{"vocab_size": 11356, "norm_place": "pre", "rope_fraction": 1.0, "qk_norm": false, "attn_scale": 0.102, "tie_word_embeddings": false, "parallel_block": false, "init_std_up": 0.0158, "optimizer": "muon_variant", "lr_mult_o": 2.0, "max_seq_len": 1024}
MLP neurons of a small language model. Each row is named by its layer, matrix (gate and up: input weights) and neuron, and shows model dimensions 256-511. Each number is 128 + 32 x the weight over its row's rms, rounded and kept within 0 to 255. Numbers have three digits each. A neuron's up and down rows have the sign that makes its largest values positive.
Before each neuron's rows, "fires on" lists the tokens most often at its 100 highest values on Wikipedia text that the model never trained on.

fires on: "\n", "am", "om", "um"
L7.gate302:132082148122122108193135115171095139124155134169133116153113118163188115132097126118144098174116059106154133144145115188120153191147093148081109133128071148152095095104156133108087093142095137113109150084152170120129132127134150108113159150084146125152119102116207061095142056056134156177110117155102099125104142119080079122108169159099073154104096069052084140132156122130119193169117150160121146132139147107098090142138151133110130152075119061094053112130136154156114127173160178148110162089155132126155156173125176088049093134108144157095103159105153128110150129102159022099148151102125147159134102109124155122119098109115140170137125116143184166130152155123163095062113125157126125119138122093096139050084142138095154153146171172077117194137116128126197114066119054
L7.up302:143150177139125093060161187165120186081184122105105130187182118137147061195136089167171155155096149054115153098110134144108146192083115155114127146120112090089110093151103166095150147142144143092104122132156115153095166116143186087132079096085086122143120128093139147109113129098138096172128145110154117168125082105087118131127110142126122144128088092108086145143144131144138139136138039094083132205176126116101095134169142067111113173123111133156114114111126173091174120132144105154122133060075127101175137133116115140093090118098111149098117140116203136131058150143149127150179184138113137146116123133118044173181112127149157146124066200099087066157177154108190071133123108178115155146199156114085180136108110106147105110129112177115127116125122153173104127143151159

fires on: "(", "in ", "In ", "of "
L5.gate1350:184151136149170127074103145085116128114124147090204118132147109093152137103180136179159164107077122082166122115087143125137089131077121097066092132121124194138138103126107118139126137089161107144128146101165087176027103137171076173082143134147126140148147082143114160144086131194174112097157161132128091159117120115070138140168106189131178142109151139129141123000078125161101123135140111165073135175059121195143115131132095085074124132130106147093096106157097137103137065143140149103162112105239110164147128117165143116105139167150089163106076137137130115045114130148075090159096206065130109097109112116077152141126142095141113169089061171124188114127125069164101117188114093116151091097140065128155110166105107108047156147104164114110121081139098117108116113090104112
L5.up1350:151145179147085084091154142113130079186168142101111137153097068144125117152137123200065117106137084086161085093112136122149133131169113070155141081103134153156103123079108066202112131086121102141122078122166192113099104126119134152157166081148189117156149106134150144136120144115228156116204151131133144127172193110092090136095107171162100115090132150178143139104100152100173114183136162183082141099129102154138105113142125161152156179128063117135127083147148125167149057086143126100149093133151101154147103159074140133125130175094215132107133134103116164118177158141078177134136153121145155084133162135162164139101077178091170179164142155090148129186124136147102115145115081097123108049129105101151134129085131095104129140117178135139136080143143083155102156100101116

fires on: "of ", "in ", "under ", "from ", "In "
L5.gate1033:115192190166127121128151144092164130218170178080124137153136155124109131106155115174154126071163096121141094136210107160156096142105120135098093100080140104118113175135067132142131140149110118144075186128111106107078135129172128109155164174135166037088096146104158146121141077069120168103190134122119126111083151116109135117146134156118188196097125146186165143134126138155120177121126148105078124133138069162160158147136086203165173131119192133136116107050102130138163129186149172120131109186155075136131138074137165139208098119124121172125142148106153103176116146175127074130126080072208144166165082146122162142106066081105139141152155134165168132077075108172148109140101130130191117077165153151085152116117113117119182140124091111099141128124091178147090124099171137
L5.up1033:092148154145159145098140173126111104175118179055126172128097098118119084155149137150147154106161106100138082180070048109129136115135124063113133117106115125093112048113124085138151166151143137175127111100200133169132088097153112131073099150132136120117117116147080147109101120128204142111098078120116207050145109107118170116185082185132144146149125128111190081130175158156171093135133165108124148182132093122162146084107121123147148151145128071116067075119100101172148108122120170120099140139105144149104126158128128140162133122103113122135157065112071137151195137141088091145128128113146130103132104134168169182024142168142122119157116155090190159131126132142109082080123097148115132082126204150153115170100099114122163157133101131145139193123152127163097145150133106

fires on: "==", "===", "for ", "\""
L6.gate1083:142135094143146103177140144101029149124153079147128138099148133131077120138146151129138126118153165073114095183134175120139160129118121184144157100139146107088117111068136055050086178123113150088152088111164071120126136102121117112163123119146138042171164089142122157096166143140137144215043136158082149110163102123196093120081108177104142186143092184145154111110129159108127186139117061160087115154083177127156172162143137106149169132123085108133124155088163181127135151188094107122024050120177117162122136153164166175134121067115118104155167115136112161110105095150142109136149107149118154135129146151108095114172143127177145162079169129146117123151116118207114144108094109148105138130111117110120093079152061120090146126095084157104146131136139074159099138148112107
L6.up1083:171136090124129115106138144156111086142155114080111102073112134136131136094129219132099147137117105076138096131103132091153130119212118142130115136164152117159101126077085144132141103153130053200106145129078137079113116125161156131167083132092147075034117096170154150161139095113114140127205144124158164078109138175094076132129148067102121117121199043146140165142195185079141155123098139114133107169138097129130119120135135128182076112114118114146112166178132078077144129198185093133162099122199129111125139140100134099069137107126165182195146115087165125150086119145122113092104167160133121140102130067119156168129074175068072112105091108117087093053142106095150059055215151117106118099139160178111112069039173136106150158149137149091087137126169087091140148133187145

fires on: "=", ":", "\n\n", "\n", "|"
L6.gate266:118110118122132102187126095105111039151123128141146090134076187130131147119114136187093144149138163061160109104127195148135122166169103143140158111153137125122070097107104165151117109098060118139124137035101121139145166136118173182087098110100192174177154086134136157133144112104158138119122132139090140136139132161101092149108181186045102122167116094139124195096078109120129107125155156177166122166108142070114199150084110132080166114147106094155199134111139127090142056155139118201118159174149145139140132163101167144137118111129086124075085163112167136144140105170096097163121188147141131179086170142134149105113083096136194123108138057127159126165147134176128126106104117083081091098082131154096123191162140120095093146140136085162112155151162091158092093109088131
L6.up266:039135073103153128085144145116173103132170111161175161100152183130109074161138211116161115134161151097167148138148131100117068130114104065131193186156137140167116119131080164113104132153150184154164129109192093126195108141134143089172143139069156137115097036099162064104155143057144131140151141090174091078133095183154150096119112124118081127120116105080153140157127124090074139158123180099077126171135101083145096129109067114141124165184112136101133153109066069155101111162086134170113080116138129172199044166113080194119092155149113078138178181092152090103128175106127105167133173138102129172147095063132089104092102146096125118139103123127126153059133160152180117117106199100193168151124145137111136112081228138157134091180113097089115130110154121162129153097098162

fires on: ".", "| ", "–", ":", "6 "
L7.gate670:128111098125183179135121133099119149084121178116126161094097117163116115124046118113096146105060088112105066119126136188138108147136139062114172129111189170170124107096178133155119074119115134109122102101105124181125132120161157105119095163114122119087149088094135100133162129146170096138198201110116126030164099106107094102084142103125107166193186116130151132106124105139147082176149127049149148130118162140089146178116140084060124155153122073103103135111145097144133185050118073150128190145139106161160099140129122068150146133090079118160143110104117136095066100055118091161194152130123129115147165190173148111067127187100077163246137179078209111107122184122145119120104163105109137161122108130094143149127124187140150128148103105167162105085119120154100065111118065
L7.up670:133117102137159124122099180124079128157092122141095153108151091084150157157103136080127109168203149140057174158123122099061179141161144135150122091103150131107153135098113113195155081143174142079146172139183145147145137167178128079175125154098093142127188123055113092129158089184105090135134149119127159102136041134193151137126161095195068184136136165162101166158081151152118085118140103072079058080097094115107149055065126077076131133153116118179139187157127130153100168151095105131118148115136146129147183114126147092178072126146160170123163194130148133112139158096181141128173129160077143110155083105099143146166166105186099098114118158085099097112178056121121119143176098115167119169092168124128154089128081143113152136103146159092158124106070118154118134130079093

fires on: ", ", "8", "\", ", "7", "the ", "of "
L5.gate861:178087060081187197104115158101123186145133133125074160143094153127115159136138128105174051124153127125134082125202085153110158152133153133124087123103066137110098106100115119118113147154169103113046167097113131142197080144163107145058156120163097148163130134137091154122197154095147125156184098092111100115141143152060157105121111129096103120166123117138172149155136119049084175129133126073107079160153200143169107142128130137140098126181094162131185158102105162155139141106108169156090151150148162065177174126198041151155110075174139122100133148180123059115106092098106127168155155140157058154139145155103091136166120110104117160130109166145062068144110112116158144130131110094083076156142150156098051194104110191143113150152116131094070153151069162180166090139165112
L5.up861:206068060154119135136060128137112162151168171061111169128099100139163176143105112138106171106135150100136194076167083123097094102052116109157115177144152153163100077131155083143162145149171124112115161141138121094162129137077153154130128125132084139116151136108135139125158169163135154097190173105110116166120167117082124122108128131080071137143109071164144120195153036080162128142134159155149133115083096092130076154151183155146143101190131113121162135100134193166151112145177117112126134125117113104134163155155102110157186125165100075140148133142099095139158127136136154108078150101125130153112153156129157142126112122124173135137145114088121162140158101122134223134128055131122167094148144152132119146144132121123164061135070124183116102053184113135122120064155091

fires on: "==", "==="
L5.gate161:176172150106138104199076057094129152127056119091037152189177126152131159090108134144194128092103131064138132091165148187070110097118122161142130112143128157114157131204137156136069205106146133123148124124174108068128158131160150111189171088074155067077103139109135141090118135167083112150086169103117136110139153144122107169120090115181128192129137110141234146144141122113128118136108107181090134181147157148097174125170141109088142097096149081131199100150140113167163119171150112126084056145131076104153146146169183150069089113120096113133118150187160098113093135191138117068117148112137153106121161132138156126129094150116095144133144135187130150155135090085102105089134144142136208111166157203094166078150133164145097152070055154169132123065197155113136124108190098
L5.up161:088142088137162100094132144112091159155108097155182025082141087128191105120114116136088133133145127078134101128047086140105082135132077143094135134139098134146181153096069084192120142174122125171177147107149091136160131116135128149172147117105092105083153142076091094145198096119085072127139149111086042171150079113123093101133145109096133131150140114134065073136143149185109176134161170053157186166108140141118124066138096165144100115122151132205071193109152126120111124135124110116083110107173127122110233150094100112146149166050144139131170079119190077142053130153165141089103155146101141060126101133121118125122117132123171157084192077097103151097111125135135158133116118137095105182155104149139140144083144081143140128097106063123130097134151100082071128151116100

fires on: "(", "; ", "- ", ": ", "—", "– "
L5.gate223:132128082138124123137133168137116111123108123155100133155119105181074179162147120128184163120061139170176162159088130155118125119102131105169105110179173121109194128091131145132132088123088080039145159134144136161216121163132104153140052128107060116157102100135130154160119135165142134071130159123170069142147102155116151139068123109120104090126113196154134092134134138177123108114133175192125164079100111098134085142121148132136099080130131151093112110125086163197186164142142162160121134150123113123142184155115091161147126100089137099089082116131215146120155155101167105151100101120101084125129117147128220125163153158148116097161098139236077125121148144134176150107178138110103144201100094181127136144093147124146111167118108105137134116121157114089160156083139133
L5.up223:127093133116120068171125070160101103105086158098120136119135166188084110178117177119121098120120132055177157103118132127134083167111137182106121089140074228130135132087186112114156133122101128134117154064099152171171109072119137085054109095130074087104086103169123160142090114167100146105131160154172093146160131119096115155083087152064045145111125186096137084196098123147097131093158118100187153038135187076164098179153153108139101117174102191099145158153123141159119177114155154102150133143124120142082127159174139070118141128094111092131123160095145168164196135153091158091133107144104125113118102182123198150131110058197106088175132111137127145105168126123172172119117138125116153142094086141155171126111108127127181170139088128119157123121138133116141169099163133

fires on: ", ", "before ", "after ", "by ", "and "
L6.gate383:198137100121116078105149156150121127125052132064187135185150114129119094096214193104136126054128122148137097086128111133147180188172115152056151079201071125156085074122145164091175129156094112154165114108120128154138094080111111120184139195146099123158161139104130167132125160152091181154150126131139105047131117191139120140135110170090130121133122152173096110129112091159103195181143148147113136173133099098129099071134099142087139138167160088084133143098073155117098160194161108089219137121132082096122124099167150153193150166109162082137154112096128058214109155138109110174237149074111138137138155110109096132096108099103154181119130121123159188174188097148140175162108177150085121122110100129119073094139125130076127128081087144113125137100191092098099148138156106
L6.up383:144132140135113133130133113120113178074145129051159103139146129161134148139194119141103146072091087145191106121109133121149142180080129146074122163202070099105205127079102099136191133154116120073129098099098123077077108117111140161105135152166110187114131097147126144165103126177101101104115147074113142111092087125133069125133123134132091154145128153155140154143099124066119177166127066142076133161158150120146166101109133126137118101075122145109145132130096155157089092110166118161116094122157100139225134094113151159229136154177133106098069124145128115085076147082172156145189125111126117132180122115159155138124125092161107178091120147127166103097129125099180139132149091141159092095170185114095107074145097128095125145130157123108124132111092097153134168143141100

fires on: "\n", "| ", "- ", "\n\n", "|"
L5.gate525:117034083109113073146094173129109098185127133152112043148078127075065101112103108157108097156135145097149101104122180165122111065119163170077154117117166117168177169160167150171124133077090142080132179145171138141117123143138125187114118156091073150149119120119106155058080126172092079167151138111090133131112174137106115051165144129110131082229135118084069101143147110155110117156115190135114129174154114168182125193092088065084166083060098112123190100119107096125134062098111141089131114086151077112194095164079107141130136162180148065064131120070128128101104141067116112091119087140167104139090142146156154165132150139146031137164140149139158096118061101169083133143109131118139144123065111081166120143122161126129093124140150120083174116091108102090172132077141093
L5.up525:142065188127131092157124116163109158152155130121177079147042135127036120180139133123096125114143113079143106140121134158095089175186123076122107150120180116127104127149102195135127123092086105105116161161105091170131092141112148104145108157106128161139103068103110111124110097084097166114102094117181147066129085147136098055191178086157132137120109120124139124120168191116118118110124180092085121128164115112150107140060148164098049136067125100108091163068167154078187159114141104127132119107132098125235047181139123165186121097148153081077152126106135148097102091091128085143072129138113166173119156127131171087157107072161088116139138130153064144109111152164095161100046106142091190158094166135144129150097138105076119078125139118103171096107140127135087124127132147

fires on: "| ", "(", ".", "', "
L7.gate1069:102160152131116147111136153119131098137160114140148103129147112179198098079176118140080131191134104138101074131095114118127147132126111189176104080138167156187075111142139145129107118193088147058141127105114142202099166098148102100055140105136102116142129091062083073090167100130125109130118155143062136108139182093134138144057139151141174120083181172114170145116090124133170165099106075109137178145147174167164102131171054110089095173120148161127169141160094122164121166099141099116162150187092127152085125160063152106147090113160167126144131120153211098098143140117112122143120126170132162130150120131137161123075105183119137176135133141151126112154133148150115184147112135134101117163158121088152168110130106163139110118101135144144111140166218137168069102217124112
L7.up1069:120131162187132139102210149240125143087194108095092147129116110114094116128160158115120132132114179154142092116151136134095071102145071154108176078191112148152083081106093196161144099128190146110141163166151136068120093181138085120155179138177137097127151126151120108106159109169125161175167071122143118124131063131157115155152134154161145121202198166116139064086139061156164100097134090182100146120136115081118142049105124177076090098153142181158159059143145157067180134109163150140149071129100138108134175101164156136136158132155191105120150140164074144155096167118113125126133102111112160137202112092150139088168126106110142094085122150153134078135171167122160086111132113084119138130113140182075123099117155143110152169120115129134126184173117135149115131127066109

fires on: ", ", "and ", "| "
L7.gate951:127117186124178144163156126144109157135161133161186126180135202117120174124170141116228165141116137111161079147143184085095151134127123102117128171186143127132156118114159124103135127224155134118182134124105164126141164129117110185188156089109095121154185133156092099115151136157167091084121111127131109216112105117088159179153118226137119131108115136097107108155122133126208137098126082147162159112193142129100131124114168162092090115203122097146214169147130159119085100121121137123127123158161095133153137063116133105134137149149128136124122117100111081174172149133141104076112121170135097183134094089134146134194127102140089129126123136107072135136128218163113134130063114072158088139130112129164107118151127115137185098145153093132053162138166145124161161167157188
L7.up951:131133169109142182152048111124103158156091144124171178074085136126146148073171106135106133112165075118135137117057126128141105070110137127138113139063110121119120127121143123149144153149109206151133133124196155157131131167140132167104127114170090095123112129126139123169122126135100114140106058115127156151135110153098141142099159164154114104162123158076144099138105109120116110130075083109141094085164099149075205096109152104102120110124128105147130101163104142174167087117057137100158159062163092127153153151093149070176162097093155178131116115121120093174121102091131071140187145120117152132170105089196193113082093134128148145148137175142077131101087186117088099135139066115144101123073147122145164138151155118109185156112167164150140157111109160125120154143061100

fires on: "(", ", ", "; "
L6.gate1263:154148083119103081144055088154150094151140110107113171158163109146155088173150055159106131054154102142195171133107109138119101099066079148096104102099148190134092074162134110149156176158062151121145108130184117151118151098107092116170168089088141067143068134159115150158144218136113143133165062134122123092140101173142104113106112102042043161107117102089076125091105111130058143111139167075134122079162126121131128110128084049110179111146143172109099119093110171111140119110135160140168139104098190144110145146124142141179111109143116147113134146148179119129133084123179070205137137159174120128140155061163145134119149132171166178174090157168055160173171101140186104133172125125098122085132163147097098115108118148189094123074105146134089127132196121098098076122114115
L6.up1263:169119097080075101140107094113140118170100108090112148158177105103174039184116105163095135077101088119134153120075104160119091152105167117153087160104068128153152143149188136159185129164060143141116160113131085103150155152085074108129147099105097125095065168162071156132171181171104133096117106128103158123091169081085109126148114153118093095202136049119082115164128172123124189103106124119129105115110103092110182106124161073111113103148111101121193091138115135158093149101150107113151112175130135131103171068139124137152091137115148127146142171181160175114142126134142089175178073127086133186117151093137171197156099155076172160182116138143127176113136143136191149164103115169102099110127149151125092120057128113186164140131135189109100095069134058091129162131124138

fires on: "Wh", "wh", "av", "man", "'", "ow"
L6.gate1475:180178194110136104084214136125182148155125105153109159126158143156178101083128159162175090110114098129049129050104129159120121173186195111143117126154095071171151168128115119121190143156173126121061133140085128115119081131083126166123103156139184160136142127159068174082091136149153112145095177109144124111124130143152157178158132120205151134129105051129114150112117100105108129102116125173175139116134133129115165130117073134151151074149136141208120161157129142189117080117172133126165134097111132115146075137125191171165078110107090112114122114155218141100149115154139117093184120085055134155145133135094116147117133136091066115160058112125150120114158119170150180104135154165112106091134183100106079111166130138134120100131128183180118079160157167137171167117079134
L6.up1475:092124138127130056134123157141099086169140114115104080194176126130112058129132123167149154148108098140075135151092083193133093162149218199142090133133145183144178151113147130144116176099167125089142113119134120078130150096134104114085126125116113158111163089148154121120127111139098154173133142191108145082133148124107172152130141100083109094156121126111114144104133162080099134081153076138128143099097096104186161133144133067113161109169164161107144095167135118150208157122158092124089171112122112115162100091078066100111150067111124113103082164153116150141086087134119121142101116111122152117041095095102110135130156185104098171121135107137180205195152174100150194108190091084148189145135056130126170170130095130144127140095141083163084080151175134115139150153113137

fires on: "| ", "Em", "fac", "Wh", "wh"
L6.gate1267:111144094103152146116159110135140127133146112147176143171131142137126123152067127156207155113140182121075174146133098144087140190119128127184177153141167086123169125098145087075152155091127117105140103148126165117161177085118067108118048095121104144091058169192123125176150098098198094166119096121163142131089128156100062125141105077142103170088165085105128127145150127125104096173130092174134110054115162088160126131144114100111139091142191117081177060172193130122141135144181149109125118153169175134109154149101176148117156122121110065181111122114078154187146109165092135083133126146096152105118075174115116113175139049122155111170161112112170140183176092099173117104124181132108125139126162142128196169148178155064137106122108113111112112126170149191131122092122173
L6.up1267:104142096088094020194161176102138066163135147130133121183104115157158100167094180102123151122156130082085095129069167122148111097126113138160150131156178133161128096157130109098182160129096113100140157112173129130117117109109095160151140127150151161157096136107160146166153139105152107214123137133151169135131102083157120106076144119184153129145099129118114089151132132166137163138129079100157125088131093100090166143149152136144176158150136151064099133182134138148141141085142128156140194110092110150126170133174125127135197134127139133128058170100081085096108123160113159106124129153097104109107138139077106101066114128082129136196184095094104089157135125179113165129097131164171074132161078166124179137159163099076080138165184148181112110101177137162188130181093146

fires on: ", ", "| ", ".", "e", "}, ", "% "
L7.gate20:170208122141148103136133128167132100118109026132096113098117094067158117097105116074114096070141200112108154108156141161085188151166111097102070166154151163146094136129127117180115112081137107064165102137172101100131159156161123157138117137170119092135134059082132126122180052118138084154128069147095206133110127121126094122082199125122145085091112144129116171081124090083128170129126098119097127091143111155174121127143068149104079144075101169120061090141086114122134072166136161118142165168119142169126141137096103087129124142164137132125134134142124190153116139127094135147083162120127123095151076161039078113135111168143118120188141159139119164118171131093173170082172126166130182153164143102087056053175135153178174142060120142108106143123092104066117168115145112
L7.up20:094135095138093072082164118181150147107158133157123121125025153118133166160146088082059141108116187091110130119132206096099123162205117126101100077140070118072128118064102164125129133102125105092043121198167118112138153150150096125095142149131198132147086140137123141134149115092130134109157141154060180191119131141124113126168125152131126077084173104113077118149134106126135117158070085134112091163132125153095172085108103152123153107081104183107080122120155115076081108119130151128130100145060119142181062146083098112098126113106154131092164189148070115127134083095099145125075149103105154106170165153103085138145097168190135137105135083162141131106090130165128091098153116149158176133138096113103157118102083191171105163109142094122199089112127045086127092130138122

fires on: "(", "a ", "==", "well ", "one "
L5.gate675:122196131121115123123166125169098127074123123149148086112197091124118160141124091149161102126141167135052056102099126087151160111113099126088138151112117148147117100114154148164079154088180090103169101046158137097147139110126074101133185096116111114095136122127128160098100071113124135092143086144143132094130136145136119154087101136121112109146109130090142142134109094099079103078110134113193107160113123118127101087188139107160140135164141134149119157138111174120145151187090154089141077197119109102167139096178128152068169088147144120153141134063147108087109185075138080101119150140150125098152166187080104118096128083122064087112120152124137170132128120110201197134141156151146199113098144147192112142110080104161151161126141132052130132135126070168126123128110133
L5.up675:157132184126111098117145179114087135088070096150118185131116084153113107138139138116094144137097134090167129122137198155126135139083155145163091131111116069139111137094127149105083062162147087127100159180122090099119146156131128152147143188154117126182088123107092153122154134088136069133070096101155058099152084144090137086119147150139158107105153169191141049126097122138183120153183103128131170119103130154157135156126119112135211106102145128122162108096085164088131134047174177111099165159121124085179118121126104145162143111171095109105123110138151099052107076185155162082156089137173204108184127143096136089164142118078149174105120135087130140100099156176144090153097089114132112082210124103062160124148115116135146150147120136109109056141122138125057144146173132

fires on: ", ", "\n\n", "\n", ". ", "qu", "$ "
L7.gate1042:127126120171194114092088178143141119157096077137176084117154129152198150149163142105116096144166191153080129066110117116159138125108124098128142209111171152138137136162090134140167119114100183176096154170095135096162133107157094090081137116169146084124078123110101113094190123096143069144152061142140153069088171071127084230153107146121083164130055086101153106088134134126112141145071080138109115111152089117148081107159101072140088169146103166114132118150137198091055106110138099151090145109073057118126141083070113116080072147152170094068118120120146125097188070063106198100124091151122064127136111095223117133142085121126178161175075098105107168149108054158101117125081152122107125094113121100098120145108112132079125159057127088144112150120185149072127182135195136
L7.up1042:114089156117121137156127138153120126188143128189090168119069156106156122131213107147108110132129186145170087123049174125116151179091135201140144141059101173057129102091213133095090214145095143137125118168113077109163194126125136116132080080156138166172145079190098146136167166136116137133135157122123137131115126115123075196155115148151075116120093143124104137149139130153117153106051131176133125083095121144168086117168106089156107123130092163112114093136099133156125106093106099089111158190146128135095099151096129131092106142168142095099134129150132131143126071091125107126099159177080155137203106116088148128129176165116166102152133116155141104130158131117077139146161172101149110160122180138140108079127125069182138101099109186147051132131179126141171151147141147

fires on: "'", "’"
L6.gate285:152039133154121132126113149110115093122116085171149110090087081074136125098128119105182050079152152133103106108124150112102100127132150192105100168132098103087125118142124038127100158109155154070193104062105068154204134152101150070151154186094148155139127125122077141143140151097122085137115101089123118134107124128135087125172164130150153172143130102109117132127098114138111132098113141192095175085153121104196187126136114115108159146100118068148145102132125125183173128079133108071123082086145127128111116139152125154088132085116114101152097127131140081135152127146132097113128165101054179105151075153114117138143136188182128126129137089129059102149200106119106170121172040127114106141181101136104132121136246125133082059053101178159129134108123149134144114149112135
L6.up285:096185167162176085128100108095094188107147128138137091053121158177132113099122153140109055119100115141196114114165127139079106136149157126143125123085096089111139172127116141160152096157132100138115135136117122080118181124134118126147146121126142153149096121070095102150127158048164116131138164108125120105111117149140156120146156121130176112149084113177128146154093120071143159133139153155101158068115089161119115140109070170053125127086101128139200152090092108186095110103123164138124160115079172120115112134104069129118145133062099152140120118178151139142084119124131129149182148191084110111097146159073097104180070134141096091126159138092067188127137168101089141115082024078080148179155125170165157156108156180172145094152143110137105093079077128114162095146126110

fires on: ", ", "and ", "s ", "his "
L5.gate3:071108181111133165115142150082131164158131102169142125115088118128114128104148150120088145085102110080114141089142109109158149160151124158137112125030096175102159136056167121162145135152110192126168129063179142126125180149123092197086110139068125182159150148129132175058144138081143109193096129156145102144109126177127126126152131137113103126132123097133131126107177138144135113100133179120078108181127100138113110123128136098129130092104142075147094156134085072103181100101072131170174177083081144143101168101132131113173132138110124153072111075158117107140077146109113044134081134110186110091102090130136131149099141168057146105114129116171097086140181114148126084131182160137107142082151131161147097118112142166162080093147160213099131157100093122081061089102210127
L5.up3:126150169128111165148103148101127148082081112119159079108108137161144108115117165082120114169089155133201145104081088144080129156085109098173176164126148101113146150134108142082136172179068141159154112100095057122137140172089141150135201057112137129090120118073120109170123165152104168136132174120128090098108186090101085164128103141138121147172119099115113138146111147101104093139131157182138106116113154121108100131112142178095149122102164118136102164176113117136132126093127128107086171113106151096116134168122127154122174099121174120094083117142162071163106114132106117075169136071140142138123129156116181095152154124139118093149116117107173137135115152142103126123176155149104141182145142121085079133094113140121108114123127171095154132091115080126150094146146114

fires on: "who ", "for ", "as ", "and ", ", ", "eventually "
L5.gate207:095107109116127152100082147160111131109115149117123104138115095107066146142122142080148151145169098186143084131117163176153095140140114161139096114164176135108082158090123165097071134183126106122056108154115115085055090109135108175106156098117124056161108128140132094152125124174150110096075146148121130102120136114107111106147124146153136119112124180125105188118137077140151190130161099195150104102127200153120171150099168126114151123142104118122145154097054112149118097173129175118161115132120147038172121109093119122147185127106141091170141171081093066138200147092146167155166125127168102159114130065123135109145170139090093181213126110071133089163124137135173107132145142129101169145102163117085134150119164123158162192107084181118109130105132086147138152166157148
L5.up207:126122192103137171076178078126172140184077160164197105156108112167074100140126135120119123128141151168126155108143152150175136098067066122127150093086099114104086133191164144088188083149114121102073144166166183124122123128102111150145135051108148085145076178189179157139143161128106087068151110118110141158101076127074153109131100103179090194143152124123094132128134122089095125116129108192094076118157178097139079139133157156135140132126080147202149193099104179156191126160113112153102159108117116104174149092075162112139149109125125154157140103159123166124090202127141152106183099146160122135061068133148180169159122117098118136157165154131148130108104146150114043082109091163123084127137125146162062088128138113089068129162110117051143101083143147099125138075067114

fires on: ", ", "H", "and "
L5.gate978:096114095162113119083136187163108133049112120157049152164113103153146147150094158136139052220096145129115117055110092124115143140179092142177119179214127135143137115092117163097095096206097068142128113138143109132124162146095109187145097174082175109161114167153153162122130119146185096205097138117150133130164167184096094078090098118150092129121123135109116128136143110054120125109141184129162138106151190155129115114120176102133168071165129076155126121152084134148145133075135101154143119131107182103102124127115075126070174106140128144115146136096125075108163138107127125155098144126200161167135085125158147091111121127161174085122123154120118141134121094162202093075145185104149158059182178100153118144128083183113123079101119123070144172133158093165096163097133130
L5.up978:129103134125196174064129206166123157098113122123101189126165137152168088088093206122152110166084137136097098190119104105153111102107150094054164118135157103078136096153167171106159130170144177152076103085144116173135176164079173157074157182168092157135132125152117124169165146158089122151141112128131140126175138124096099159070144123208086158107108124137099179173164165127132162043099126175167092125137130181200126159103062104173080191162174173145101151136156105129173139110111118120118159126085155125113071129175070174117186162119139089100165102126155139209128070154142092107141125176183119089119121106146106103124108113055154108194098145095085105102115099062142125166126113142141123148121129120133095135140147152172122119124062134050155064085107133090157135142085150

fires on: "as ", "and ", "re", "| "
L5.gate259:113178078167116140158125135068143088163148135128117093168130101205118079151152159055170142160167099118099123157126087139102202214086120131125162107100057212140134182141119143156123195112136132124085111173087166154164135161027109113122188135101099079139107150112136123165172105145112116135098148152118161156159105125141126110115129147146115121099110097117090170162130127114108127134128143082073120134116155145120167153100145142127132158175155157085131140108136167142121141108148141114091155096088139127134143137113139147088088147147116121156170150124101116104225074106164093159130080167049111165160180130107130120111120162152135180145092186144110155095130080130151117147135147121175181110165119125148111091159121172083031085208054109107172116151129106127153149156112121
L5.up259:164099110120093094147137079144139118096152120111107145066115131113066184132092132088114101156167103102120107196129080097218161134095071096132124044143086131082134148168164074114109165153100085127084175083134136153103088113114131144154134145099141153162138080147081138141121105083135118141119124164094150149127096110100129106101090153133195108115163165087120148084139167181155123137124149103183122067117152166141100165079155136157139084145140154086140154139144091117121150118080144143196148131114134128104140143064129088108130189180110110122062176098089150121102120121125132151080100175051137080148161059155147090107130122118121088186165099110140136072115163172133187204122124101108073180107149171115105135117055122065126124040140195090083146105059144138149159136175111

fires on: ", "
L5.gate410:083178197119104140092062131193144145178126127096112135098122120154125113162127143107129115090035129190127155129113094140134075125109188074088118114109071138096152172155123103122138175117143114121123103138111150109125190149156106120134129111132086145141114152151140156073139140151129133128145092119142132143100107137138097133183167121112085120123097165105176123121103145115087114118100113195093107163147150181197186131126127159100183115143128165160118131170098138078128111155095110104168141097109151130064117159093091066121136147140172085087189097081172115133195150071105130106177138138180169125134142148103165117109110155113130068145114114110123076114140191122113074180170156135117152118114101176155147184089131155226091111151164122117131119076150084138109199169240118
L5.up410:073153122074112135148129185110097169112072123149081120069099124136137103139121168141125135132160184142121146119109121123146156115160151079106039133139102081134131143115098153140151146139107124104161070080119056102131118153117086138047174141177087067107121157131129145106129121135092085100120073136167109119128141142123105154208129137095049135137096140174177119148149149099092176126075093138105127122138125151161205129134088131094174104107180170117123144159135147204162103102142110040123145103111097106132176156172093107150130150174155082151171121103179125128139111124088110101151179093135076115104167168100170122180119145105169160118155145098208087117183136119107130111149138079156112108155096202117167106088096153169123160131124162108120131098157124119175144112184158